Weights of a small GPT-style language model, trained from scratch on English Wikipedia.
Size: 15 layers, width 384, 3 heads of 128, MLP 1536 squared ReLU, vocabulary 8192, 32.8M parameters.
MLP neurons of a small language model. Each row is named by its layer, matrix (down: output weights) and neuron, and shows model dimensions 0-127. Each number is 500 + 50 x the weight over its row's rms, rounded and kept within 0 to 999. Numbers have three digits each.
After each neuron's rows is what it responds to, as a language model described it from the Wikipedia text at the highest values.

L11.down1156:499464455505593535490472426512462565513548423574529408499485451533502583500546524448561557513449491555591511510508522440438406462504462562599528534461601508394425553459417500509559489601482544527519399486537487477505490504537484459444501492565490579525468539439504495484435495541548478453466427534496611488508482449475503520536585444476513509474504489439537410531518514434449532561430
Connective or verb tokens right after a person's or group's name as sentence subject, e.g. Dunn and his wife, Thibault has, Joe Gallo,.

L6.down606:484468492464540439516445481412541552515541448347502595479514425551536580490530473473459516506439423491571497545498499440477454510456476462542429515456529564440460463610516520514516596382453485526477520570506557552558462528492538467426477496452522499473524489503508485545516477531459390408506510458498503470504502403477481456503413617565468536458462486501501499480546553528561520575474
Mostly the article or preposition right after a verb that expects an object, such as resulted in, received a, consists of; also month names in dates.

L11.down80:464401537624534520539459403514523519494476453481447487504558509432481520488473396534521486485473472578430506484547659483553424438435508481628515443578538509437384527542469490406543492594543548514513421478502415491479445421514512452460479429495487550505513471482477473521441486425488522569451460469447535468494482500447505522507487489498482487464600453581555479562480601484498436474495
First token of a proper name, often a capital-letter fragment, in lists, tables and citations, such as O of O'Reilly, University, Ri of Rik, Paul.

L11.down1431:496459572515626472443485571513464537450514484536519427532534453504454586552511542491534442460486565455526541550466508531566548446502596514518527391491393453486450581537526477524594548461394427454474492437395501433383577458554504522493473547528419616448531445537596462418458493520553518515504542523550557495559431517490482451572492606505464474500494411436455572509466546497515542522505
Mainly the pronoun her after a verb or preposition (her nose, her photography), plus number words counting items (two Panzer groups, six explosions), and word-fragments like bar, ia.

L11.down1118:434526578472471487488424473494416397540514455616507448428538495520489453510562491554591515464468487457508491489531502481442467507417550553533495440479528587404496454519479572448480492481460547427476448467519500504517407484499539477476569553537511582407591503455495532502484493513556453458448542522498492412445541487483609495571541553521577521456477379457511495467450405470541520531568
Inner zeros of comma-grouped round figures (400,000; $40,000; 10:00), the leading 2 of split years (2007, 2016), and occasional mid-word pieces.

L6.down1246:508512450468480436514502537529523404492471471388534514549506526550524547454571503492442476539488667449461482541439516513379495520452515581526511479544573554492535440488554434445473472631480553444450473531497550488628516536502485522384524483437525500485539437445461475499590538506414604391515524596442462520633545490547577471512485542545467486411488403519454448548502509491517353538524
Inner pieces of multi-part foreign names such as sur-Essonne, Mazar-i-Sharif, Tehreek-e-Insaf, also location words after "in" like central.

L6.down1381:549458509537482496527409546498488531611493432505573507556506561475474543574498547595476600539444479494492577628427519565515429516464540544597465540453496503589533506456502525465574544399577501501527539495494454443502502424516487479531520539446370542499438526406504495450550519504452499457517440568498469560539468556540472480549518450452514528516466557503433423477440458591463488569490
Inflectional endings or final pieces of intransitive verbs of change, motion or endurance, such as ris-en, merge-s, persever-ed, fell, died.

L11.down303:423537526506479404475542503531433446508586488482575495558473578615573574512448539501503552495491501544504484489514488505435441477496485526523447469620539498369557495501580476547542506530480485580444562479501502505444504515540481570511533527537464554505459488507434505439481599493499528451478545519476509452545530458467447529449473464489579478561476456483571547454486514515450518446461
Line breaks and separators in lists, tables, match results and LaTeX formulas, e.g. the newline after "2025:", table pipes, "=" in equations.

L11.down55:503444499460514533541548485513457476414557545624592558552502533529520546477532487496506472446587505449539495501533509393549512491435558517456486550618461570517521524498568478467454566556523481478512606452529485577434491559479462529492476579538439422469498519399450572433466449486477534432484417423509519585407503561527492526495549468637497473544525553451471600490457524444517412484502
Subject pronouns opening a clause after that or a reporting verb, mostly in plot summaries: "revealed that they", "told she", "thought I", "telling him he"; weaker on some noun subjects and word fragments.

L6.down254:460502505451532544399504404360380490478514619461513508555472535483461509490535543434474466554469426449463477507472455470559544499500504608511487528469535693498393471475449428573497560477513511579526596476522575562339472443483512544509479552531579462519517510403491483491486479443495433518523508521451500481446494491456499562511347506407519607539501445539455553526505452540547551509517
Line breaks that cut off an unfinished phrase or lead into a list, table row or dash item, often after a colon, comma or bare caption.

L4.down1321:551435496450464499510497548410446526504474501449490511396404623545465555340518551543470417638432504560450528474418428511492530513555507504527451481551529618547480523438436507549474542535485434583584474514468461506503534525463481547488394531514482578559524486558448516491493475541469550522475425545576482472444503564477376523612455439472433549499463482484491457507377525424523440544594
Newline tokens ending a list item, table row or paragraph, just before the next dash item, table row, heading or paragraph, e.g. after "|" or ";".

L6.down500:516525490471551498510454435425555519487431520439668535583510463512473543498491542584500490476487544439494498495494465468500498525485495571592523478463514491495472569497528462550506498597484544532467448467503483491473456409457435425592481407567538458522585455440540552543454466511423486457548535495482452525473504489552523540519464468552503552511526472537469482430553540371518491451595
Word-piece fragments inside proper names and titles, often a capital O opening a name's second part (Houston Oilers, Standing Ovation), plus role/character.

L11.down26:520434507454491472424510472480429588556488548514563444543514487427550504507560397507535613441520557520512592607504468554515444481475558540552508502417451477550539545449484400501470596564503518526491565435598544514413483481491450515466581542491556538484544437447486490566552624505574568553447420493434465535589384469437564539414477453485495448492463463487479495440576511460427461542542
Final pieces of person names and person nouns, especially feminine ones (Wend-y, Emil-y, Countes-s, Lady), plus she, who, footballer, member.

L11.down657:533523564372565483498460534488498575511430508476565492548507505509531541497413573501503475473541513485520556437487552525552535555483478535606421498456578497567544514473567574406523570480466549543526563439497612474564566563534530552514475511460556478525449378520469543488457470384582497459513521544396524548409468449404444553513500561539497495561527570565528467598506517536512511578556
Articles and to right after causing or leading verbs, predicting an outcome noun, e.g. result in a, forced … to, contributed to the, creating a.

L6.down1431:458562488500701450547516541531433536492518428451474498442451465500516482479555467446575542464501493434469536532492445495516440473513415494557504477515498493527440571491425612508525516500568460480558480493509432559521552589556527513548441512524465456505552544447500528523483440433461483540563498592562552491444495505429554555534426556547475538454543498488463497494525533554493513520453
Connectors and punctuation (and, comma, ', /, &, |) right after a proper name, acronym or title, such as KSI's, GD/A, Gander RV &.

L4.down1347:476548462492413495385508476493552502513529510436491561605443523506553421459568498585484547482510500481525534465531491534528425468422496460484504436465520493433521509438450441605509539548456529488498493581451512565514574333449537563523486488444549464517497593481561559404519523540567539446539539551410501418447498557564520474504468545388506525526565421498433577458463538434532478539509
Closing equals signs after wiki section heading titles, as in ==History==, ===2010 census===, = Orphan Brigade =, plus some table-separator pipes.

L11.down1513:438523572501424507512499541447520486499395492400496486574491530596543528478509497523430539488439609414509461516403509508465477557512510491578586507412526321336514454573452566489471493528516468487490507492475485588376496461521514534533547530495471524468530530585427499506560450447625491463478446528388524557517604416533530480524398430497487517459496512642462492580536541474515575516486
Degree adverbs and -ly suffixes before the word they modify (sharply, highly, generally); also the linking e in Urdu names like Tehreek-e-Insaf.

L6.down1264:466470448593505498525490503507440579565468547459505468473502510484499569476580502418503449534347561512522490530404483494416456506486515497512590395511578568531497390544555476557538488509511571475511525531465483529497544518478543443472559444496466372485448502430513435427476458524531444446603552600555499491561426479503446577517461470455411507550566540433545495542509438551508491535529
Final word pieces that finish a person's first name or surname (Nikola-i, Andre-y, Ridg-way), plus person-role nouns such as manager, sculptor, musician and founder.

L4.down1019:449571461441508566532506519439560586539503493517477522437475492534468569468353475488576532486463472587545492478492594510526470522461412406595482506426432487525494448516552579453615546560453448462557469445521562545587547563520567487536545560494468535452480495523458375486429543614456495509542508493540523538536569529540480571505431529466540544515506551497540557459509534443439464544521
Prepositions and colons inside capitalized titles, names and headings, linking their parts: "Systems of the World", "I Tell My Heart: The Art", "PhD in".

L4.down1040:498537492542406537561501472476446495614495479519462532411430503527544501484506511498538511476525531389518436462572534500446470499532472497466441417425408554500510482415515502491555472540578520554455527512501615619587565409565519537420511516410560547419488489483500477498544527575503409505485606469496501384415484564520535459530514595449474518513497534454534545475564430538450516434420
The final t of "fort" split as for+t (fort, fortified), plus noun endings and nouns such as mission, -ation, -ion, and digits inside numbers.

L4.down1368:550438418535581481613479511536468538421474523521531509486567569560431611431583590544510524541467489417463488514558514436548665467376578464480480488540489541467568464491515447585493560547603459549534604400496464515464553532521529507542523523448528432487410449572514476539514526536470486471469492552561496531479479496523443574557436454432467379580585521460461557426577557472444493530562
Mostly "and", sometimes a comma or "or", right after a proper name or noun that opens a pair or list, as in "Glorius and", "James and", "Malmö,".

L11.down1535:575535505477506543506581502538431504406411505469413485656528570413481541446517549491514541569511556550484603393500560496518521528461598447484523506482356476454550489469522560396575517535451524372476526439454528477449462494528525523541593468521521457547479538471533522517500582506502530548514466485594470483616424437512504505465501506495508444467473512487546526418562525471458514607533
First word-piece of multi-piece foreign names and places, like Ka in Kabul or Kalašová, Ma in Mao, often in lists and tables; weaker on digits and table pipes.

L11.down74:404532461458471461489435453503545516538511529555500620403549545630416454569437482541474524502470567483492502459404418516415524465504450501475534522489492431458519511454482525476529471466441597477561539594495462506511552441573554509536481456423436532508513491508502550574429502505463447506523572427515397500480484518439414493462513578482443470403491499454440507440430460381543522495499
Structural punctuation in Wikipedia markup, chiefly closing == of section headings (==History==), semicolons in table cells, line breaks after infobox titles, and some year digits.

L6.down451:518404571502478565483558491473499586458535487501537484510528472451436572490448501520494471522466519419526502529488523384571457520605602506484486559509472537428537536508506479470435537524456491489543564482514539454519514572532505499522551594506444431398528523498506405483429503454493481511522513525541539449539499471520498500504447471539497425473500504438512458440405511492660577500559
Subject pronouns opening a new clause, mostly I, it, he, she, they, we in quotes or after that/where/what, e.g. "I'd", "It's".

L11.down1090:587534503553498421487428415442515379465425470549546452543496440481483622449466511524514548493493531521481483487437499495505357446558456456410483445494459484427522456505529510476515520532559498407511504528534549524543480537487486432516494632528563495490511471480529519533489539569500516548540465540487492476517531486566491511474456448640505578624527499509533544491474501493443513590412
Tokens inside titles of songs, albums, books, films or publications, often a second or later word like My, New, The, A, or a word-piece.

L6.down1517:526487489465513491547519494506413444566478608471449493564468559474532536601493477490496524548449539546441451415527586430570565441494520454555460444569443533499492525472513474470530425487529511535570551406423592520477447503516523487523542525459435556523514489441438515541488493562529588444558506528511423491494506495500501559492451406623461412453581479548501502549465482416531606425553
Word pieces and short words inside titles and proper names, often possessives (My, Your, Our) or endings (Lone-ly, B-etter); also comparatives like larger, further, more.

L6.down105:502551556463546503464508540372535491463457545518474431488528460451549467439532457434470537471502508522404532473492505512565446426483501481531594496443546518491474427574504528531584519500421481522457438598436495593490581497594574476401428528494470559473538579514445472453546460570529463517491463550445607539500565543511520446523435506558575585537516469496428472510435463466554560512478
Closing equals signs of wiki headings (==Biography==, == Track listing ==, = Title =); weaker on language names like Japanese, Chinese, and on but.

L4.down289:556448572472557562448397540537461538539460498424546514575511557455523478527570549507473597548533542491502577455501525486561512468510508528523554630515456536482562538556516474385453540556560496485461593449513535493537511475544534524528511488337460479486494559470518514428548591492533360406513557559550540515545465390455495521506543492566473478523432464531520431552523466523551520540446
Main verbs and -ing forms narrating a person's next career step in biographies, often after "he", "to", "before" or "after", such as returned, returning, playing, was, compete.

L4.down658:485459464491571526483503453463513492470502439458494542493505495532563526589457455507436499536402501485477505514592479445522441457488468496452512567576469499485549502437548562421502586466419524549616501523434504483469507532573510545499474452522470387453438483523571481444401493500488502562503471520484497562526435374444430618571470447444581530479500484499481616458538400421424380470568
Early subword pieces inside rare or foreign words and names, such as the a in K-a-zakhstan, es in ca-es-ar, and Ma in Mavri.

L4.down93:410513487488429502434527517536457389527439524525453548554477506467447530548456511539520473485583540506610424492511457492494514544482525485510450495483445510533472467333363472441496546539526532468654469574574541484495408510490577581506498470519513496419459473452507598533453494545501455393560491512445510588557545482488493503497492534416484560676509504513504563592468479609501545467470
Mid-word pieces, mostly in Arabic and South Asian names (al in Ahrar al-Sharqiya, ul in Abul, e in Ahl-e), also split words like bin-ding, op-timized.

L4.down224:498472476401495539456442453523435515421453409443439494459493607549436443511468593570628470545526361492506460424477501494477511455387473490588536525512404500478560514534530480444454494444489502494458575488530483477453632429476479526504533514491512576502511529414490541475467505520558517503535596474481550439415491609483504444422520529532478503464360450463438532501479402545486529591465
Subject pronouns (he, it, they, she) right after which, that, what or a comma opening a clause, as in "which he captains"; also word-internal fragments like Fi-fe, Sa-x-ony.